{"n_layer": 19, "head_dim": 64, "positions": "learned", "init_std_up": 0.0197, "optimizer": "adamw", "grad_clip": 0.5, "final_lr_fraction": 0.1, "batch_tokens": 131072, "seq_len": 1024, "dataset": "wikipedia_en"}
MLP neurons of a small language model. Each row is named by its layer, matrix (down: output weights) and neuron, and shows model dimensions 666-761. Each number is 200 + 40 x the weight over its row's rms, rounded and kept within 0 to 999.
Before each neuron's rows is what it responds to, as a language model described it from the Wikipedia text at the highest values.

Mid-word non-Latin script pieces. Inner byte or word pieces of Chinese, Korean, Japanese and Cyrillic names in parentheses or quotes (京城, 알면도, Петрич), plus digits after year-range dashes and spaces in tables.
L13.down2459,154,179,216,185,204,196,195,176,149,108,144,150,253,208,113,153,245,210,210,182,198,234,163,257,149,140,184,166,263,150,208,205,223,217,219,206,229,219,184,262,215,162,151,209,205,217,171,188,269,204,173,229,171,181,179,130,174,180,208,222,203,241,192,166,258,248,126,191,173,175,113,210,220,201,207,250,178,220,249,214,166,140,217,247,213,186,208,166,240,182,237,193,160,173,178,181

Closing quotes and "look". Mainly closing quotation marks ending a quoted title or phrase, such as song titles in tables and "boyar party"; also appearance and visual words like look, film, design, painting, seem.
L3.down1297,219,200,215,194,253,240,158,159,232,153,185,171,234,207,211,265,133,219,155,236,241,153,241,234,133,211,259,201,313,293,215,231,192,211,246,208,243,193,180,188,236,161,232,160,218,180,223,194,168,176,172,223,244,205,216,172,180,234,265,204,200,238,219,229,203,247,346,197,312,124,129,199,233,248,236,255,151,226,88,229,159,142,235,222,240,198,230,209,140,239,193,158,189,252,228,250

Word-start fragments. The opening piece of a longer word split into several tokens, as in ass(ets), sim(ulation), app(anage), turb(ulence), plus position codes like DF, GK and FW in sports squad tables.
L5.down721,235,213,184,189,238,193,197,207,202,186,117,262,126,217,215,185,231,187,215,149,253,213,153,194,178,223,265,159,182,222,268,160,237,207,229,138,205,175,182,223,242,208,205,173,208,186,173,228,192,120,252,226,221,290,162,225,252,223,154,183,175,200,262,275,160,144,223,318,156,221,183,209,187,179,177,161,194,160,199,159,212,216,263,194,272,240,202,201,223,186,218,213,205,150,178,244

Preposition after noun phrase. Prepositions (in, from, as, by, of) right after a name or noun phrase, often in titles or cast lists, e.g. "Padamsee in", "Ashokan as".
L3.down1356,214,189,179,294,172,245,198,231,186,214,193,300,146,146,158,202,272,231,227,161,192,211,121,223,201,160,241,176,245,265,156,257,158,129,228,152,172,141,168,199,201,187,219,128,263,252,224,260,241,257,189,208,220,229,195,198,207,246,204,247,211,240,251,240,175,150,178,161,155,136,179,115,203,176,208,211,131,206,180,194,158,149,178,160,188,239,211,195,201,218,235,213,191,136,189,173

All and word-starts. Mostly All in sports honours (All-WAC, All-Tournament) and quantifiers all/some/any; also line breaks, table-row starts, and opening word pieces like ar, compar.
L5.down506,205,193,223,172,244,170,211,135,206,247,195,209,244,185,129,231,170,195,124,215,231,190,166,210,177,201,168,195,195,155,242,208,205,180,226,185,143,233,187,223,147,185,184,167,216,207,199,223,220,201,124,154,185,183,180,237,185,207,246,215,170,309,199,210,150,205,194,103,189,269,185,190,200,137,200,161,259,253,279,279,159,247,203,291,185,243,183,204,233,142,217,233,210,216,185,205

Before a specified value. Links like quote marks, was, in, as, at, colons right before a name, measurement, time or definition, e.g. "first recipient was", "aired at", "7 ft 6 in".
L5.down358,147,115,187,262,228,225,140,152,220,182,175,279,240,186,202,249,191,174,183,227,266,190,255,186,178,211,236,183,216,233,138,171,213,204,280,162,174,184,219,224,247,161,197,263,205,237,213,173,165,236,150,175,242,222,176,227,174,292,255,199,175,171,256,189,173,108,86,195,199,184,153,259,268,202,172,245,239,184,174,179,160,218,287,212,222,207,206,170,212,250,168,156,277,244,224,143

Section-opening copula and breaks. Fires on the line break right after a wiki section heading (==Crew==, ===Music videos===) and on the first is/are/was after a new paragraph's subject, as in "The main tasks of the GHIP are".
L3.down729,169,218,228,248,259,238,208,150,253,214,231,189,169,221,219,242,120,152,173,223,229,201,257,224,153,64,202,201,172,238,246,203,200,247,120,254,273,255,238,213,205,210,134,144,174,138,175,199,112,305,251,177,172,216,229,115,142,179,289,208,236,141,229,215,142,296,259,217,192,222,172,232,125,237,165,193,223,166,268,214,224,219,130,259,77,247,285,244,237,201,212,201,160,254,170,220

Start of value/predicate. The first token of a value following a label or subject: leading digits in tables and infoboxes (1,605; 1136), definition letters (= Batting), and "was" after a subject noun.
L5.down1750,219,189,252,225,154,141,212,205,199,264,190,208,220,204,195,251,204,214,196,171,270,164,255,103,193,186,232,150,109,209,188,223,197,176,155,257,206,282,137,241,90,206,172,243,233,178,188,184,189,160,193,171,214,240,211,204,237,229,227,216,165,219,225,157,175,178,184,202,199,235,245,206,160,219,236,153,215,200,151,194,193,182,170,245,207,200,200,242,285,135,182,142,226,184,193,213

Paragraph-start verbs, year digits. The first verb after an opening subject in Wikipedia sections (was, is in, is a), and the leading digit of years in parentheses, e.g. Chart (2008), born 1977.
L5.down819,243,268,217,166,244,205,182,131,248,238,182,230,179,167,127,187,183,226,160,247,244,196,240,155,155,277,232,213,164,204,248,122,153,179,229,230,165,215,202,210,166,194,218,167,249,174,285,126,285,166,207,157,198,195,218,144,147,125,254,168,205,258,213,189,175,206,230,181,132,203,189,161,272,187,225,282,270,214,203,251,182,184,198,230,196,212,187,128,206,172,184,184,271,216,187,152

Arabic/Muslim name tokens. Word-initial pieces of Arabic, Persian or South Asian Muslim names and Islamic terms in lists and tables, such as Mohammad, al-, Ali, Abbas, Kh.
L3.down3239,237,266,182,217,154,268,237,288,83,318,203,216,153,169,182,284,171,158,251,190,235,177,146,252,85,290,248,214,255,152,203,219,230,201,194,263,150,187,197,133,146,175,199,161,282,247,212,193,246,255,216,188,216,228,210,266,226,171,236,209,142,153,224,194,109,172,217,221,213,171,231,187,198,201,260,204,178,248,277,249,140,179,183,128,166,237,213,174,212,128,182,142,242,193,234,181

Passive auxiliaries; capital initials. Fires on passive auxiliaries before a participle (were, being, to be, has been) and on capital B/F/H opening a name or word (Brian, Formal, Hugh).
L13.down3097,180,161,201,221,231,168,288,238,148,178,151,219,215,219,171,142,258,261,188,213,215,181,207,161,189,181,167,135,196,191,158,178,226,161,165,228,160,171,150,216,121,288,256,210,193,209,151,164,167,204,184,201,191,279,196,182,183,203,230,286,219,149,223,230,145,133,171,159,80,152,234,162,201,180,213,223,188,207,224,170,179,201,164,234,289,207,173,238,200,212,178,173,235,90,219,187

Quantifier all, clause links. Mainly the word All/all, often sentence-initial or in All-Tournament/All-CBA honours; also clause-linking tokens such as that, where, semicolons.
L13.down2625,241,234,211,233,136,165,286,146,217,179,285,223,250,203,182,285,125,119,251,215,222,146,244,169,234,234,163,202,160,200,221,169,167,219,266,202,212,199,205,190,169,176,128,166,198,172,171,149,256,144,206,231,153,157,232,138,160,43,146,153,240,204,179,272,140,231,180,250,228,198,163,205,255,197,259,249,204,185,233,182,186,232,220,199,220,220,265,193,162,177,201,221,155,206,231,182

Wikipedia table header cells. Column-header and row-label tokens and pipes in Wikipedia tables (discography charts, sports stats, elections), such as KOR, Peak position, Record, SB.
L3.down110,162,194,238,197,227,191,191,189,208,232,132,197,137,185,316,122,238,202,173,262,117,219,174,199,155,220,173,146,190,240,158,243,233,229,185,186,112,214,223,227,243,220,201,178,148,142,205,191,163,218,171,190,215,251,179,236,165,107,249,172,162,134,175,215,200,154,178,229,175,128,228,261,192,167,181,227,270,215,221,211,197,182,218,267,186,167,169,193,245,171,201,222,224,157,293,235

Word-start stems before suffixes. Word-initial stems or fragments that need a suffix or continuation, such as host in hostages or hostility, support in supportive, ass in assume, and the F of F-names.
L13.down1728,256,260,240,126,204,220,221,193,271,225,182,172,140,246,188,155,204,147,217,174,193,209,233,172,186,189,116,197,257,242,167,204,214,191,200,188,194,147,229,147,199,150,194,195,191,184,241,166,273,179,124,162,156,249,164,232,195,173,238,200,209,171,193,217,210,215,178,255,215,254,129,169,198,183,220,180,170,237,204,239,145,221,278,111,274,178,187,210,257,169,167,183,184,98,202,196

Word-initial subword pieces. First fragment of a longer word split into pieces, as in Neuro-, inter-, Sub-, or surname starts like Gre-, Cre-, Pear-.
L3.down1453,274,89,154,196,206,237,202,176,196,198,180,179,128,185,223,186,203,201,109,148,154,230,206,241,129,237,241,193,310,182,102,200,177,126,160,252,229,187,201,195,239,191,233,215,239,172,169,147,214,230,199,195,184,224,272,213,249,245,195,228,221,271,221,220,222,202,133,241,195,233,176,176,219,203,274,202,272,114,211,167,140,196,211,177,211,237,199,200,225,199,204,172,125,119,147,229

Surname pieces after first names. Fires on surnames or their later word pieces following a first name, in lists, tables and credits, e.g. Suz-uki, Hew-itt, Sny-der.
L13.down171,140,181,144,269,144,141,209,203,171,152,270,222,283,196,176,275,209,148,292,160,135,164,237,180,190,251,163,221,211,302,208,144,192,164,194,179,190,179,185,204,162,91,200,245,207,125,199,180,203,176,238,165,192,172,172,312,186,204,163,163,241,210,230,148,258,174,170,200,122,111,209,273,211,140,228,230,204,229,196,244,186,164,183,278,147,186,172,180,229,190,214,150,204,167,185,157

Table cell endings. Tokens that close a short cell in pipe-delimited data tables, such as numbers, times, GK or party codes, right before the next pipe.
L13.down1901,220,231,184,191,211,176,253,154,199,175,223,230,251,239,151,220,257,211,209,219,248,218,218,285,179,190,188,177,192,240,168,199,209,211,197,168,211,278,257,255,235,218,237,228,157,154,117,228,224,175,228,126,229,200,196,177,216,186,250,213,257,205,239,212,160,213,179,182,207,158,217,145,186,256,192,153,210,189,220,175,213,162,238,216,231,167,192,242,259,226,183,211,248,90,277,196

Wikipedia table cells. Tokens opening or continuing a cell in pipe-delimited Wikipedia tables, such as header words, digits and units (Count, 200m, 9), plus row-ending line breaks.
L5.down1978,139,226,136,158,151,209,219,200,234,189,195,187,150,158,129,223,276,235,231,225,210,199,161,223,181,182,229,174,212,136,224,184,170,192,240,269,143,243,72,197,220,227,285,201,152,244,94,164,179,186,130,238,213,245,210,189,197,200,279,216,260,207,240,249,199,198,150,185,237,234,231,176,227,241,219,257,217,108,174,174,234,172,99,252,172,202,176,289,206,238,265,281,198,135,284,240

Locative "in" before places. The preposition "in" (often ", in" after a date or address) introducing a place name, e.g. "born December 19, 1935, in Hollywood"; also near, into, at the University of.
L13.down2159,197,234,165,182,183,261,163,123,122,160,221,172,174,235,214,164,216,179,223,237,181,189,237,253,194,288,186,201,226,211,253,200,184,201,167,232,176,216,213,235,222,209,153,265,185,193,192,164,233,204,116,184,172,204,258,216,188,124,180,229,251,229,198,183,222,217,179,144,175,190,229,181,164,163,181,169,193,291,212,138,164,175,185,230,199,176,212,184,184,156,259,291,121,189,267,244

Table row numbers. Numbers opening a new row or cell in Wikipedia tables, such as ranks, episode numbers or dates right after a line break and pipe: "| 21 |", "| 15 September".
L3.down2421,226,176,207,179,101,289,246,170,166,241,190,146,203,158,201,208,261,248,253,282,196,165,204,195,144,220,253,133,197,166,219,225,172,171,176,221,160,166,146,160,171,224,206,156,214,241,200,247,180,188,231,211,145,121,224,186,200,259,235,211,186,164,160,245,235,182,234,162,172,224,252,130,311,223,202,188,214,174,187,126,261,181,167,210,203,194,203,217,205,138,212,267,259,180,209,133

Statistics table structure. Line breaks, header cells and section headings in Wikipedia stat tables, plus stat nouns like goals, appearances, games in sports, charts and election results.
L3.down1304,170,191,137,153,160,244,243,212,222,228,239,170,251,165,290,180,186,271,227,212,178,245,210,195,191,198,207,178,148,212,203,245,261,214,275,175,272,162,229,269,150,146,147,162,236,186,208,202,199,249,189,186,182,241,253,199,242,197,219,216,245,181,216,205,191,44,203,190,233,258,232,191,199,144,156,205,178,213,158,189,195,235,119,153,236,222,141,339,154,172,161,154,300,202,175,210

Word-initial pieces and numbers. First piece of a split word or number, especially capital P (Psygnosis, P1, Psalm), list and table-cell numbers like 3. or 1995, and "in".
L13.down17,260,172,204,212,220,166,184,231,164,179,160,155,249,189,241,230,220,194,190,268,148,148,228,91,186,250,213,243,247,217,184,247,161,210,269,214,241,216,152,191,178,235,212,158,172,212,191,242,179,200,216,187,227,226,165,215,194,280,203,234,196,215,190,188,189,134,166,229,215,242,150,129,166,166,174,216,119,291,132,203,194,160,193,164,265,205,287,154,187,182,169,228,241,193,137,223

Word-initial P/p fragments. Word-initial pieces " P", " p", " in" that start longer split words (P|FL, p|ushing, p|essimistic, in|herently), plus the standalone preposition " in".
L5.down1040,185,201,189,211,190,244,274,132,208,179,199,157,185,166,125,150,130,170,265,207,217,187,212,188,139,245,187,195,175,199,248,165,218,241,185,145,203,165,200,205,296,163,210,209,221,104,177,243,211,265,128,217,217,100,150,200,214,283,154,244,277,240,166,183,148,177,229,195,228,260,191,191,165,175,217,186,174,147,168,204,171,150,214,155,224,236,216,137,210,246,197,161,189,262,228,285

Media and music-industry words. Words naming creative media or industries, often inside discography and chart tables: Music, Film, Hit(parade), Print, Press, publishing, sing, writing.
L5.down1535,255,195,248,257,175,207,186,171,258,189,230,162,171,261,200,224,200,193,168,199,162,145,223,176,187,211,256,253,192,191,218,171,165,256,265,155,143,166,186,168,143,173,236,211,164,238,183,157,173,187,121,233,214,167,170,199,202,172,252,174,176,200,97,218,145,199,192,226,165,213,158,220,251,153,247,258,201,204,214,162,185,240,200,231,243,200,159,220,220,206,182,229,194,212,222,289

Mid-name vowel fragments. Middle word-piece fragments, often vowel-plus-consonant like om, ott, onn, inside proper names in tables and lists (Thompson, Ilott, Jeonnam, Celtics).
L5.down1126,228,275,173,194,183,177,184,193,203,247,226,200,202,219,174,90,188,216,229,185,236,198,130,233,188,223,266,111,182,229,220,185,203,265,257,164,192,173,190,169,229,181,191,212,281,155,202,256,184,213,274,227,183,219,119,257,215,258,152,125,227,165,136,191,189,132,180,189,207,229,164,207,184,205,227,179,209,211,216,200,230,110,212,216,256,222,252,237,238,136,219,246,187,254,252,233